Part of a small language model's weights.
Size: width 192, 3 heads of 64, vocabulary 2048, 5.71M parameters.
Architecture: RMSNorm before and after each block, tied embeddings, capped logits.
Training: a variant of Adam for these matrices, 165M tokens.
MLP neurons of a small language model. Each row is named by its layer, matrix (gate and up: input weights) and neuron, and shows model dimensions 0-191. Each number is 500 + 25 x the weight over its row's rms, rounded and kept within 0 to 999. Numbers have three digits each. A neuron's up and down rows have the sign that makes its largest values positive.
After each neuron's rows, "fires after" lists the tokens most often just before its 100 highest values on Wikipedia text that the model never trained on.

L4.gate709:561493494497448486503498479489492492473469496465517482496502517515529491497537518471496484479469513492498549506494526508498468486491507511540482505485491525505497471469472492544517510501492478516511522507496493508511516483446509518516502502522562522520508514497530481453499451491492489486514546537489455492541560493539505553533499497521497543456517500519465481517427484512484566514491515495529538507511501520510545492500504493510497510473526505481492526490473541538527516489504513548498452478518506484485527467496544459501465491523511474478467512486524523538536514514550548518
L4.up709:509511502469486508480568526478489471515500488510507517530568504543484472494482472523505507494495551512500488543460499510473533549529453445537507530520513511504535492537494512472504466489467494494510521529511523501536531539493433504479526453498516500523506479494484519523520466509510528466489511512507493513474489482515523518490526488536482492470495499491500532467538508475479544550525501483511519496527485517526502490482440506528524506506491479489521536472477523470499537511509477514497528451496502472490485457493538497488441498516489511455446542495511548499495513527531489481
fires after: " h", " l", " L", " m", "9"

L6.gate258:493499501482495464476461503509494506504525487458464479539535473495558504491493505485509495458485475518469465476504552482511529502514474477468463492458545479535525471516474526551529501490551473516477486524532529528491552492499496532494469491535531473557506519532489517511540504481540505478498480538533483484482466483513469521480481493469474487444513545506509484476508506528473499522501505494464509540540472496494508538468461464466538513534530504535522455519503507509516518512491524517478515489503471503464535493530537533521503530501472520503473499507489487538501530481487486514
L6.up258:464501495474535464466466511511518488467485522465493477508502472490537483507530510523480525500476462506484481512524514533520501481521523475502478489463515500547517484486495541490504509516491459509513468517533533530512471535490458539486509486515548497509513479466490488523504489463508511491474505520480499521491464480549502464484456519519476483455501507502491558439426477525541540488501461488522475533513526529463513439423525525451484507493534505520526528520485506513523497540519504482555489491510540523482512509495514496463501512487490515485513489517518514511508518481500465518
fires after: " |", ";", " January"

L4.gate614:513522518462488505482513501516520440449512526498493501485528526497507510523514520484469441521495490528494471469519468496501471499452515500507503505518471525498502498491457458530538466495508522446532478491467501522460472573542464499474486475518525533505504493534472503487502488481463563498510508500490512515531553484559487486510470492492493514491488484502476472492474498509489532492535518483499482505505475513504496480477504499503514478501498539465496471517482534505470510530516530534530580485505463524489507454448479533536481492568487481493503493487489501460459516493510485484
L4.up614:513526490457472508457509499465521513503492515452464503490523514490491459487514463457526489476485487514532482472486464451499471519503509493466509483535530526472470495472525484492503490511495499499515480498495502513529454523517518538479500510500497512453484453498481537494473512506500553509482506505485516491508467479481486436465483504550514486545518505474524472501468472494533538543473493555469501497466538516525510499480541496514509470497448505485486515536462531566517467486515521529520485518487493537481479524566460507469478520499499487558505502491508534491500497548508483513
fires after: "\n", " \"", " (", "===", "-", "=="

L6.gate137:492526527464520505494482530513532497458528513486485470495494512469474519463476545551528530511503461474495490496489504525519500526532495438506506502493489491483502507462495461518496555469496490487513471540520472510458543526467476524532515508509495460510533497535496485459503477535512473503540461542497469520460526489531507459480479511478491527494499473487489517484502465511488493501509526468495520486530453507493506488491457502507478532432492509503483543510477514485577474557484505484557499472450487504510502492459501475483518463501485504485464482453495519506478483488500468498
L6.up137:486517473489534493518490481515510519484481504498479527519520480488530469527547480485529479473456472470471446500465512491517479521521475528460494476528487478485504523506471539511467447494506479499493510457467474507557516461517490493458526486509542510497522508507489496493507483515508549488518509513484494521505531487552490520471531489501537466499478492504460540508549523487532507511539463536499492503478458538497506537517552477486468502490504475519551496506482499472494527477522488532492482486485464501446519476476547503485551529455486476530516521447532508471487542509509508517
fires after: "|", " |", " L", "\n", " R"

L4.gate279:479475540501471495507508550507486478482464546484510525524488499522496521563505510545524510508531475538501454499523468508509480457469530536507483516480505494533505458508502513486442517518534505512522439503483504529506490529478512495512457502587486529509499519534511511481519483518469509498559501502535508458503469506463524485497451521566498513522518480511502498486499538526518507511481475468498518489486496541505505487480496493520503495515509517470535499513544485486483507497476498509553473522517512530564550502514496494480523497502530542494505490520490506492527513514567525516
L4.up279:499482519479500490500495510495535489508476528537498512519509507489504512531497540478495485475478491558476446485515493525514479458496518481491462526476482489544498466477483532506504515512527487509494455459478481484517481480492488470560439472593476543523485534544478518474484494512452501517528491528506450477511512501463498503481458485546481499522516492485517474457502525530500536519494491500510488431489507540442533501491506493540523489503515547478490546504502517504504502489505486509561496520513538488510522490511520495477528520503525551481496475488516506498513489505537492528
fires after: "|", "-", ",", " "

L4.gate561:491479530513492474556457548531514476515521555487521464536526529485501499449479501489517491518516502484484510467535511527550453532486496454510507491537477499508479497484489510503489505520500498476504514505546467515488504515506460541501552518446552522486523519495498526497500551500535518459491499531515499494495499533504491502510485540477491496489497510493526508449524512537514509517489459513528525488474487479537489496491500514503503486477527500478510538541470517489438545537469494479472488558493524475471467520448493497502479473487473548478494513472526490489445527492484505533
L4.up561:454529512465488507480549464470530526496487556490550495531554528492474526453529508488499531499477445510552496488492493484519480509553495515500512512504560475530499502469462506506493492448496516519457508455470494473495526575487462515483501505481530489490512514505515511511473514496503504500516520512511522513504494482499515498471476507460457499484492509499450440529466515508501524506497521543479494489507507524502530497489545485510513508473515503441465477527536513509485536485528451517523475467531497463479505529501509511511522520459509481499524510517487453496473485517488460517
fires after: ".", ",", "\n", "-", " \"", ":"

L6.gate514:497477443511479468494480532537510479502462498495487492493502521478505524484517482496483472471537454513521501472499446545480484528480524525454471490544523488498532475506481517517541545527526466482543461499490478493473491494499482513522466485596484537508542485504472481491505516471496525487492483510483514543452471513527497505518518500523533475522495528529508500463485496501497495475493478537500497502491513495474494521489511512487555521520480529472477518473516499499506504552478462497512517475471511546489483452517538496496523510485533483449508576518495500512505539508462508528
L6.up514:447500502513490496499509446514494516567492483497472519493509504461499556544565493521504407514508483504526545520533500502488500509527480510475497490499541527525522477464459497546512494497441451482518492490531535481509484513531493516501529514552507497519538495498481525528524504486512530467478488489458507518516466500529516443525508467481505481484506521540503513458449504504468490521510509544507555516503489525481470520510495519507493490518486497507502512472507529508469509532475481472506489487487533519493507519457509526514493529504516517453493511521515500482461505532451504490
fires after: " |", " –", ":", ";", " on", " of"

L6.gate745:545490489500525483512504472504483516490474562503475495495503531490523505482456519479521469540522503503483520496489505512477505490521530508537484480491492536546486542520526478500481548498509497488561468463486487467493468510528495449474464493524489491488500509560493492473483550489488497515486493503483461477449530507516471516513458509486485486497511518466490497492470484511440474549536496480484472458516506476536550505487501541545488444484474492485499494516491501493558470500498498515511486497494504534434502469518508441560487509521487506533525515500537523488501518524529492510
L6.up745:501539479467553475501526518509516519470493471501548503522507484515529477493493486509518505549475457502475476504475477482455489507489526473493518497492512496531510485539496522528498488529489513488483501530533484514501507524538513538515498490532490509522488536529502476534504561480517532488536493508463486534492483510478474532534449506469508471512470464527483479527513479466498473542521486481467538491503551500473514525507504515546485472546477512510438454526505524477489482483531532481490505484474532511548462491519475470478564487489505505471511535522557519500497516504495443517
fires after: "|", " |", " p", " def", " T"

L4.gate88:497499526438510505524495454484520509471463531503432495484549515502495495487495500488572472487492435515472492515525494486477478512515497521490472495495491524499520530489509494490487485520524511454462470514505473531490483483466497510482515549479522469494518532536482497495514542499506484478485481526483485505518503496481517502482478509566518555463542508491518478508461491512529480489478476507545496504474475511452497472497514506474550473484438488482475550510468514534539487454482483526497465485477537495479531514463496495519500460524509513517493483490536494544528507457532492513
L4.up88:490483530533525502487520480499521464487482496508498475501510453518499516499489479533516518476530526495512484480465493508487526542508472519491481511539449517493506448484536464479509485496520524501488485444488529567481520467448489500510489515478519511535482526528538506465497517516495558473509461525489531527514477482511540446486469479532488531481530521493510496509497517535504540532493537524547500507490530518527538486513562497506506483481505526508453509525484534500495479510483519495508508472546501483482522485464456532488486532494469501479504492481535508507510503464466574452
fires after: " |", ";", "\n"

L6.gate58:490459524471499441547523501509521448486492510516472526563529487488468522509501498494482498518516467528523488505508472453534484527517485475477513509449493528544527494468459511485508523510485540491521497456513477526540564524458523520512476473488509533549499494520497542514498503490533508507476445518503505500514513516500522475473505531495520509488521498514473507471496466471491486525473493474516468489487498562480493502518495491485483537462500521544507492504499476473520574538502473458556484501476537505481473528490491495492503499465477531510509517500479492489530533494471451508
L6.up58:449529500488515452494494504531491510472513530540486505499481528464463524561509464500480523501533495528483499518520504490542473537504547508479499501550477534531492490427515481519453534480511517507529512493433494506477486477509491513470526492491570494480477498503510475500540508489487481469507480492530519538498482508538486476460497567508522487468517449562459491480526472505507473503512487483529461495476540477506503472493527486500475487524479482497541501507477490482505509535492490458531469530503520480494509539480490470471545532490498501500515527485522499529488485518512504492
fires after: " |", ";", " the", " on"

L6.gate304:505507450470528451552490550518518496499489495517479560541509469474498513496506487509471468471460489526499485490504513498540490482518522437504523513506504524538532491521444495572521497482500458501491449476472522466490486503485500488514455454524500507498503466518466492563510500489529585491457481503514464476490471476521531447508472504501497492502488502502499516505513486508531508497501520495533510465527455501452504502496478524514504540506537507485486516481505498518542510485495479443503516510493466517491530513496486544500517498498460543532518534515501510492508519494484477507
L6.up304:471491515492539481483459485486498505501536505463528477531497498498486509484534513524518475506473469522501483431533497488505529488469541534512519506535514482530520472469488504500493473486470437504482474486468520501536508488496539536531479493503486492519519435485430497550540493486517473526467547501482544507465462501511489510496467462494537520486505494481486463485482508472508488511514528495501457488523531496472522528485460475476519544483457508513510487498524515524521494462489524474490474543478552527487477557477468513499547514463492512492504489486545471500522520493486494515
fires after: " |", "it", " of"

L6.gate689:494505498469488496536508502537523457478532477499469482450497505479523483492522504501501472527529520489504561498492475512549488494492421497498520506528522446506535458480547476495516527502500451484479487537477501515537508468513467494516531481484502466540530510534464458495488480534506517537530480453506505491484532473506464448552535516551483548503476528484504501516521526478508503518508466483478506517515527506474467502461504517466528515481485480477464485510490498512492490508503495532480534488484533536503495551479488481462472498473500509537527471524467469504526482486507488470
L6.up689:531515491483514507468501503529480449493518485469498461475476531511450470512447555482532426490538509501528501500490508537541504516449510514466489530526483478521489477423525521497498554527503499467482518454472485498455531499510446522493493539515501492494490495480456468537491544486478463476500516489504496521487511476532528499493506488486458520550496517481504505473541469484544515524462487512528501521492489505507497523505482536474512519517461490500505539461486515517492538514506508510534494554537485530502487508474510481479498491487476508481462492500510475500519496511450493523
fires after: " G", " S", " D", " Ad", "il", " H"

L4.gate142:517494532466485505473478497507547490527511485526459481501507513454522496522530491484511507480483503519448478499489503522526478507518487464519474551513523485496512510491523434457500504449506498512503433459504485507527462526472485495505520516531466513492483487520521534509514533460481472514493510531514456509459523498487459515499501502518503526508488500463480547456476507474480532509505465503510483514485561507484478456510499473471514510467447524501528529466444493530561483526534506482509484497471510486454489475457496469484520499479461481468449467465508511479493501518505490496
L4.up142:500544518468499492509486483496496489510532489541511486515522496519524504521486476506530475442508471510488450501446512501519498495497478440501500487525496520484555495467542451488469456514460519526473471518468507528481506526495531547513533511540526498508529483542482486504471541503540512513503480489519534482484519507497510492556515524434530482562499469497483544473500505515536479500517466503485528456490478514480486469481477497488513482513523485570446517519509487458494503479447520499537513471502518468530526494484475501515528475495494491499508513508487467511485495500498480548
fires after: "\n", "|", "s", ",", " V", " |"

L6.gate5:512509481480496564492490502556465489480472505487486534527513470487517514493444467496485525501460437491498461503527565488451513485496476505526498508505454488495546510481456494512495525499553529486494472512499492487500517493515493512495485519497493518509486475538509507494497549533493462531488468505556477513462509488495504507460523449571498527494537467500544531509504449539490503502490508493485509497502517544474489564504497507538502507473473454495501535496482510498532477506505493511493491466491496535480488541499501468563521455499498527504482492480498519472513525518529494494
L6.up5:522537531495480457552548533475542476433438491511464491528501499491498474489498522448472510516526487494486490478507525502533531573474517509491509460498546505488468488525456527502494476472497502531439504449519541517495516514486500492505472498521484515505493486499539507480505504515510500515525465459531513517520444480542454519503511505541463510464480464486503494521502517530495495495475500442477511481447521496487487513527518541524495480456514524503470505479522535532522500510502527475462513511517509469519492491493522502508499541531515504504507490490512495460479501540515486488
fires after: " |", " P", " p", "c", "–"

L4.gate617:506523496429491472495483487494493500489554533504499475526480490513494498529521513495516501442494476541540513487468518502504498477504491513467477476505519504506546475480518516500577519524540543455513453506487504477535528523474462493507478507560547477503518483558461491503541516449549512493524472484470467504471481484504476494493507496517488504501462559504551501512501523538494527504510508484499475491526476520538524489467533512473492531510524529523498490487477522478528483458489482503520489495511526530502551527517469476490535513503454556506475522487500496502493519505482495508
L4.up617:481519576459489513510542493497461479496538538484522485492492478469548521509534482530528534543516446517544475521506493478496510489514527529531542502499475492534521516503495513502465522502502543541495532486525509503473498535444514512497512513478476506504487520499484478508484498487499507547471496520514492550507497514502539519475501493484523525490516512459452454509544494503507468515546485524493489488518484533528445495496503517476500530475480525467531474505519512575465498522507455465532510489541497522502504490510473492488459484492484514503546502500469480431487498515507477498
fires after: ";", " |", " 4", ".", ","

L4.gate669:544516454477461489522526489517504478503535497497521531516476515466508538488471508522497516501471481541471492519495437541448458527503521534447496476454524499514473495493473499520496468501529536499506511499519496494520537501453430464495505507498506522506500493523512473526512500446528474534476483516492501499513465499522500512536531529509467524528486517515503487499509497521528502456480461536488543474477482510492518512500488518539506508520495505454487527504460522479503495497534504488516530464539447496492485496518460485456472516452464516488493512445531488508491496498518516430
L4.up669:554512472506498527489557499492523536490498480493503484506517502475490484485549489435509490509513519478521518490476492488511447479456522501503482484504511487479512458511510535501506523505435470507524482584490499525482459530537508536509504468501453514510521467439491460510522520507490546509479495503503494488501524520459535493438475506468479495515526499502508497490456535490499499510504499498513467515541445513497514469523516499506586488527533501456521504468496520533493536510491463474524505519492481468484538506508492519489484524495530472500476474516480494488476485482464513517
fires after: "i", "\"", "y", "a", "er", "en"

L4.gate424:483492533480469446533487491524540491503510496504459467474501524479501496509495439508477511496479482504489469484497445500541481520503491475510487499479464472536462432484467473509540467491503491514443545505434465471467503492483491520531502472491559462528502470516511490490507498504512474526510507487498506534490510486517472519522498485462435513515500499506422525489508536490480504482491491502508524525496519523462494471438496521542487497485517528528453538501456533480516513475442492509524535483488484481479466510513481510498495468498493494516492496508514493483536492470505503488
L4.up424:484481457483538473479543459523498512514495513524468469455473476480478505476495525521504488509526469502493517442483493489517533425493460502506500477511512466546514482504527504505481526482487509474537490530535492526412481516537518543499498490512485496475506511484482517499528525540533503536535512478473497514509535501437472476513462512457519490525465538529511482526550525476470506511494479503524507483488532517534466488533570489508458474533506504442530481523530516514519505487495493493491506497480515507526496511488468483482522497485505525464506498509498482492491543490483495524
fires after: " H", " h", " sh", " G", " g", " m"

L4.gate50:543498530480507460530544479515480496492520472512499501456507561516521528493490512470509443470491533427437507501509502436520496467472505541508489502488501517524530483496462496501518491509482527510495506494491506459517504534505496494526510478557470520537505490503469491488493454504514449510475521511514483467485511507483496470491472501491471524483444517535512530455524476486453480526485478479534546514526525518474494503523535529489480559449518497522515503550502520535509483513475515497488495444520517501518499470475508485502460508495495495474495483526536511458501506521489525490
L4.up50:503458458488487499509493452514502527477477498480500477538505460483470475489491500483499493509478518497520492456520510492523492444554528520490491471452509504490451520516524518501523446472522514494535503464520482502482459505509500506556494515498513508523451467485489473476494511528484485515515461478475508491528480446444470481489499483513481514510474491471461542512516500481463459538514469489518517474493500498505546564541543456460551458489452496505462500495524517496470518504525505509483487471517474474497510523508494498494456499501484515504551484520500462500461457479506515516
fires after: " H", " h", "it", "ou", " n", " j"

L6.gate559:502463488508459527507522452493503467517550507465443525502580552466494527499501486519493515502516468509499528494531464504526538505536469426511479503491475505519460538483521487492539485465534507479535482504543493522498504495509513508504493489503489502513522527544484496489568464474521494534502514538499490451512500527465464545502478484530474468509495474543515491490524517496431500544509506497516499469495488509491480483503492518517477510471511518514482484486497533499487487499492498493530507497518526523500548528516496506445464478476504510513500480465528488516501468444486535492
L6.up559:486506509501510567488486510475541497511506533495475528475520518493464486481497535514498481498507487482488518497527498491484477479524504475472480489485472556499569473506471488477462484505519540521529519494495509493507506550505493536464541512471507515508530507561483508482510502485523542511494481470507492509490533518456502543513537535518512515516552554503542496480493481481551507486529499521445499507503497530494524530509499515532467511461538527494541473492488494481492487531512460487516514492470527485501516468510478516473468510451595508511491498459487528494497514494501458453
fires after: "\n", ".", " 2011", " 2010"

L4.gate348:529505493491498541497523483506509465528515536506481501480485501462524467467513501497478544513463504485440486440519500553491454446512498472517499490499497516554464466504481475473514463487526512500516477500497504498499454489482512508479498494501485516512497554519450514477489524514507467505440499480498424513462494532473536475518505497503481469483471488518510465505479489505510511487501487458516531508470508476468491477520544511515486498511488501483514478534481552509475507515463506516465555483471513526505535499459464490533530515491466529508513463495473488477504509445469536458
L4.up348:480526516539501506440492498525500528492468494462475483485499490493495481464515488511535471514485521523533451489495489552468490503510488458490506498497479505455459514480496491506501550473512505493529510488550498525484471477502528474478514509536506472483522503517470562485528471483496578492515433527519486487484563464507511496486487497506511520472516493505529506536416466498546519472519478507468461453492516475537520502479467475500476479498516504474502493532495481492510497528472501552511495530486492545517511509499508534508439519504505504504504470497473494494465501512508500542
fires after: "\n", "°", " (", "em", ".", " \""

L6.gate722:469519482490510449506489453454543479514475482511450490470483475455535528531507503484473459503517499513499487524532496516543458502542498467488511468517470513533457509425501512516438525474481508503523493535518522519455493555490523486485500509497577502524498551490506533522508508510503492494475490537519521520500505494500502446468502495509473511470516465514496520456501523475520483499549475498498470528492500519529478499507497489523465516506523463499496511479437516480510550528489487509542483488502510540522516516486522512506506504468502526477493550488519499533480478498508493534
L6.up722:494519552480479534508504510486521470509508540485551468498526470543513521513487493517467495487482486522541488506515495498507477490489498533482503495480503513485557508486479505514458493496451520514535510472495496496530508542487492477502475518476502528501517504487516520531495487495527536505491533501500540521530506515487502486500551500494509484492527491543493548483486484490486511479504470502484508521471452529507478517477513518526520542498465550478426529534566513457500509490456449520555528512489544544516496505500486542478518521439523533479477540548488474497480475501478464535
fires after: "\n", ".", " of", " the", ","

L4.gate191:499548517496479472534483504481567471507502572490449523510539510494514515520513493500467456486491507532476535511497481528505481509520518527489505478504491500544501521525481545484496501482481513467516451496510500466479510470545473472504539451488490513507457469498478516497513530451464501528525459515517477516507504539541493526504496510529497531467491457499501529497498515520559507496520488469483506511514472516510543469473531526518461462464480477481495527467480546496522463498543505488512497495502518525438514488530524487497462484515485470500507531516497492494496490450523513448
L4.up191:498544495529480478543494509484452528562501494489477481484530521501531490515477477561503478516474518548518522542476455483476495513474471492496527548475565463532530491525521479464523503514479497497522500512524496496554495480480478502520500489501520496536490501530514495474522469476481531477492535493475481498442505490475490469470545491495516501502546504479479500540524491441544490551514503514498474517530469531492490471518515494465479530503487473507508490501525472506489468493490502526503511538518555476484507461510507462478465525518545542503509487512530513514479527470476496469
fires after: " d", " D", " L", " was", " en", " made"

L6.gate606:505504512468501479495477511520469488524505464468476491454474481532519520475479510504521487516501469494462478497481471499493467486501479493458445484474478545491499518497502499509473513452539512483444494522553466501495517510465491533522507528496477476481518529536483505443475505514481498499532491491515472506454521497491503503505492466487486522455507475498468513490472489490549526471559470521511485521496524485476563495462500490488487471492472548544444517555499484468496471502490511477498514462500545460478539525469481529522487477474534534500477529512523467456503518479510526471
L6.up606:462543490507521502493510504487478544504500504510510444489509509495498510486497511509506465483544500515478459471497510559506475514540499501495464485466468461501511461471489560544475522499522509529471485484497497495530530526493522515530524505518469544492499507497528509529527506498456534469493508471460502517457492516473532505509512502471504511536474464510470449455477502452515509537485521533503513507484516505487517505470544481508476484459515431482506507512495541476454471485519491491563460501480527459507527510490524510515520534460495527520495500459495487455496498480464521547
fires after: "\n", "-", " |", " ("

L4.gate207:541508464466495500504485493499537496485507518484490475505469566542491539532514547481551510522476487504528492507502501513566470495506439514513513508511490544469476554508504529491518508499465497498499486506520503486507501543514478535487482486505515508493503481523508517462514508487496457487536457574507472546497505513488465496518471518490518515472509514491522478506497503488475507507463481450512483513469506510495483488522512457531506491479517505477504544506446514512537509544539490467523520511463558499474536479484506476515478482452542473521529496512552459532503488545507484504
L4.up207:523430490537483494517460515509512472497519523469533510502485516489473511502490498490515517534507494461474527486489487482524499432486447515530500495523543522502496493475509501515540473561439513496535485478450484503507495484503451500500474473506479510500507498520488497518516470512506506525510532500464519492516442532487508521539465536496529459458498488505523539521509536490505494482481464506508484508491471463503482516471466505502511564527494528461523511536568563486468485492516473508504512487525513499521500546509522519461508520458543503474483478506486506476493483478479513535
fires after: " f", " F", " ", " l", "F"

L4.gate52:540514488503504494512492466514482480482515532512495478529557528491519529506471516517558459460455497505449511511526489496541503507481492501481495531509490532515544529477441483534521473477477507482543484488476497498520497543451475457473487516513469556498477512506457513503459544452502512521482481526517504488519487534525498468492469545495516521481532508500507490515506523499509492518497452477514538493481532532525470490449511537507502529492508513505508493513498525506470534505529480506491507519518552484492492534496485461516491494503524480466471512502544534508562540490486558481
L4.up52:540467460496499550504491506528474514501521536493495495487503514478524481499510519517554498494499467473497521531500485504487502499467515527516514548487531493493518495503507511446509528496545466533540485473448521449499535563480538458490459538547509478532468504493522492502469493547497505486538508459543506491552451544485501477479513475517556487494467507485499530505451492507497528500538521487493492491519499487514474517529533497512506509485479522511482532524517492512507439525500510494481519515517508490563496505524494527523531488536520471441504482507522507518513491469521535485
fires after: "\n", " v", "===", "ent", " |"

L4.gate59:520491488509522520488422475539486519505544519488492536533476530494521488519527506490464479488479482497511545526488532475469478505573480533545468500494465461498483511491476505503481511488507494489434497551491487527520541445467470557499527489500514513491521481526534528501471501477526486489556493536521514499486508478466515532483523486488501512475490571496484511482518531537492511520517468500489502471492543509497509495466494520552478483495507472491510525499483542464513518533433518507510496463503522487428500499506496476516480473498482495504490531511488509483504511516497485486
L4.up59:442479519502494510500504472458522503504524499507485470477501520491515539508484499528513521498488450504451544503505485467483492485511534485569467513488515503516542492498478521520474534495482483572509475543505502441502489516491469534481472493461462492514448518469472544509476395493494504517477509488530522491478520491513515468474528497479487515485491492497467497482508489480509538539528473502476487484515524510500444516476499536508473486471514538523525501537507497529474479489462479517525506501472503527472492552479484472506524495494519517546522487496501481491546520525494482483
fires after: " |"

L6.gate356:488483499505442490504483527525538463456491533493499508511493486516548543480565460487463512479498473484493539516488511509496486491498469485497504499525464489500482482507454471502518481451496477488551467496537493471473456528548514491524521503486552479498529488523506527525506472482547489489496495503511521508520493510531500503486492521521491491502498501528527552531507511530532523511482466496496517522487506474449482474474463501541529519481492480527519484503437567528477494506492475482467545528412503537510518524505500540531479493487514533484502472523512534482507491502510490507
L6.up356:474515528475506470502530496471492498485532513501487505488552480501557531541520533502489484520501482487483502543545504561482478501492527518483543503449486462502504526482467517507478534508451495439499503496505493494505495492516517488501519455513485442494494517536499516491513508486492503506496493540481515500539488515530473491512497514513532477531491458495516513513505483486524501549510503482514446518497537518506482525517553522471520507446490482528456488481515540550514515467534566518469528551472553533517500500500491510483547517504476528517488517513489566487465511511499499481
fires after: " S", "ep", "ed", " s", "rans", " was"

L6.gate336:519471534544522472519483525515531483474538539497439469447507519481520468447528485490544475514497525507483521504466431491517468491492480526528503508453496526548467500504489525516516513511502461491508465508515474533520489495469534515493473492518495521516477479503483506503504499450499480503533447503456486463501503493499479492507501534499495534457478530506469465440455488520527500525525488502497489500462482506510496470526508497506518501458540495483526445484472521529458496501498484479510515528457505509456500505474516520491472502509518498550480506540491512523530451549504488499
L6.up336:496512512500514524521478474512480452564466514477504450547522532488509440534491541440514464532497525512513511507500523501483505491482485482482522468509516488493500462501463492509549464488515520517522494479509490524521506559519463487511525449485495521475477525505529509523521505509489496552521486494503487536521496498488523509497509534525554473458512498508468489497526572531506472492506506492492499438520493481494476472451548511538468493486512511538533471528483498512492516475497485477524490521547503499456499501513502466527523516498500490537473501522553542496540500509489529501
fires after: " L", " En", " en", " ", " g", " Mal"

L4.gate148:507501539437501497481515492521486487494506528512484488493506475464481518471526492516506518518511481499466500534453448524545487517488502495526500520504523533523517486498516506500483473475494521483536495537539473506499548523495497496537442488509522530510500517514474509494443494476490533503501505520501498456477550492514453521525476502538502537492468481481591500504522494521503443502512468504501555508478502525513514509460549492512534505503521503483463483526466478482489490515545477463487514462493535490522505437466506507521492467519511468511479498465498507475539516517524465447
L4.up148:529507534500464520519488487485496452501508468550540481507497478513493482537492504481500505506504512503520513512505511523491521480437515532472488526500494511498495477504482479493501514527534471517478489465493507477489545477491560432515442504495473505518512508483454548503489536487531491515517468485533516524464516507495455496496498483526518504517491496499503480475498561514498509541458517529515505460434525513516490567477547510516512484510476531551475459498503518455481508451488473543524496466486461474535509487486482486502516488513480493509560446476498488494496502490514475526
fires after: " (", "-", " c", " ", "\n", " |"

L4.gate105:514497500485521500532510495487502468502465489488496469443486490517510492514492512429479459480462475500494484532497505494531462480486501528583482515520452491467448496456515515500510480494488498511481479493526489479555510519485487550530525511527528492515507498525529525515523526473467493524516541494504499514486524490495521534498488487467474481478542499525464459515526501513537583529486495463504508493456527475518494476498513530461490482459494527470510510533443541510558545515513515498494474484472535511492504502487482482537483513485520499496507476488490495555509498520482501470
L4.up105:510515474510512488533510515505575505475499495490525506447496496481467486530505519507534451489508472504470477498534520553524490546508515488505505484517488457498493470545501565566502485496498475471487480451537522529478543502438512545497509509543475505504508480545442529504509504449540500521472491516498515530510518500546492503505472511532513498520490466451466514512458499500485530521500541487488489486518506483478506510471488472528503487467476493504537501550504492453488482471487445490504499473502511473518511552510482501490525521507524475497520511508534480535489520491488509519
fires after: " f", " dep", " pro", "P", " F", " sp"

L6.gate633:527487505497479478513475481505547506503516521469505497547479512489488515422470527510506531529446487473505478458508490490499515490490535508556439491479464502496491484496492496575492492473525534536508486484497485483521467529485476493539528475520476555522510486482496518428510520514525475506517514499485532459517512487475469474522474474474452490495490493481491495514487531487477465505491516498493508507507456509480530501470478549533518480442527518513472520462472514458492469518491531488547530476525506479508541519498497484488511478466492506489448493464501481472487470489508482507
L6.up633:494506512486516467511504545497489523478504544495494504509472469515463519495478479514486456576506481490526489508498478463525495507507531461511487467497481478508536430470489564519510514539481501517463508502516507466532438497473472490490497477493571478506525470516533471464517485503470516507548470494496525460481510484489459475511506493482460541517486510480532541534525481549508501530503527474459500485494521492509465522448515502526534476493509520510464524488493512493503502485464473448517521492506552506479478487492479506476493469486515530497482485455492519509520493505512451512
fires after: "\n", "|", "-", "O", " O"

L4.gate486:500497498529519443525479491526533500532501503471529503471521497531534472524522495424473490489464496513475473542487525501514500522512498523469518509532503500504477453454451462520506495500512498501472478468487436494512525506521515543509489510502528501500491492505497479481494519525503472501530532462508501509482520496502491468487524512540447557517476561533505516513537525532485550532514486507529513490506507510520529499455532459520499480498494501491497524485480499513495539460478552528508486481526464449451497516518512500462463524542448486493463522512506517522537522484504499503
L4.up486:547504483500516509494490493484494528514494477480524489498526471479497504532495526467494534533518500453525503490463473494478522493502484461536480497488487478501513467542522479528520505512497468508498489477518522535488532508514513479462496456505483540511492490503507492526483496531505485500514500515573523494487502522508456533540479520483462535500514548541453457493543516505492474463463496472526500527488489511507481477515524467515512467541514519508459479525486530499507553499525467516506519463501489450464523450510542476503481483519561524432514474518521511558544474472483496497
fires after: " h", "fl", " rem", " l", " fl"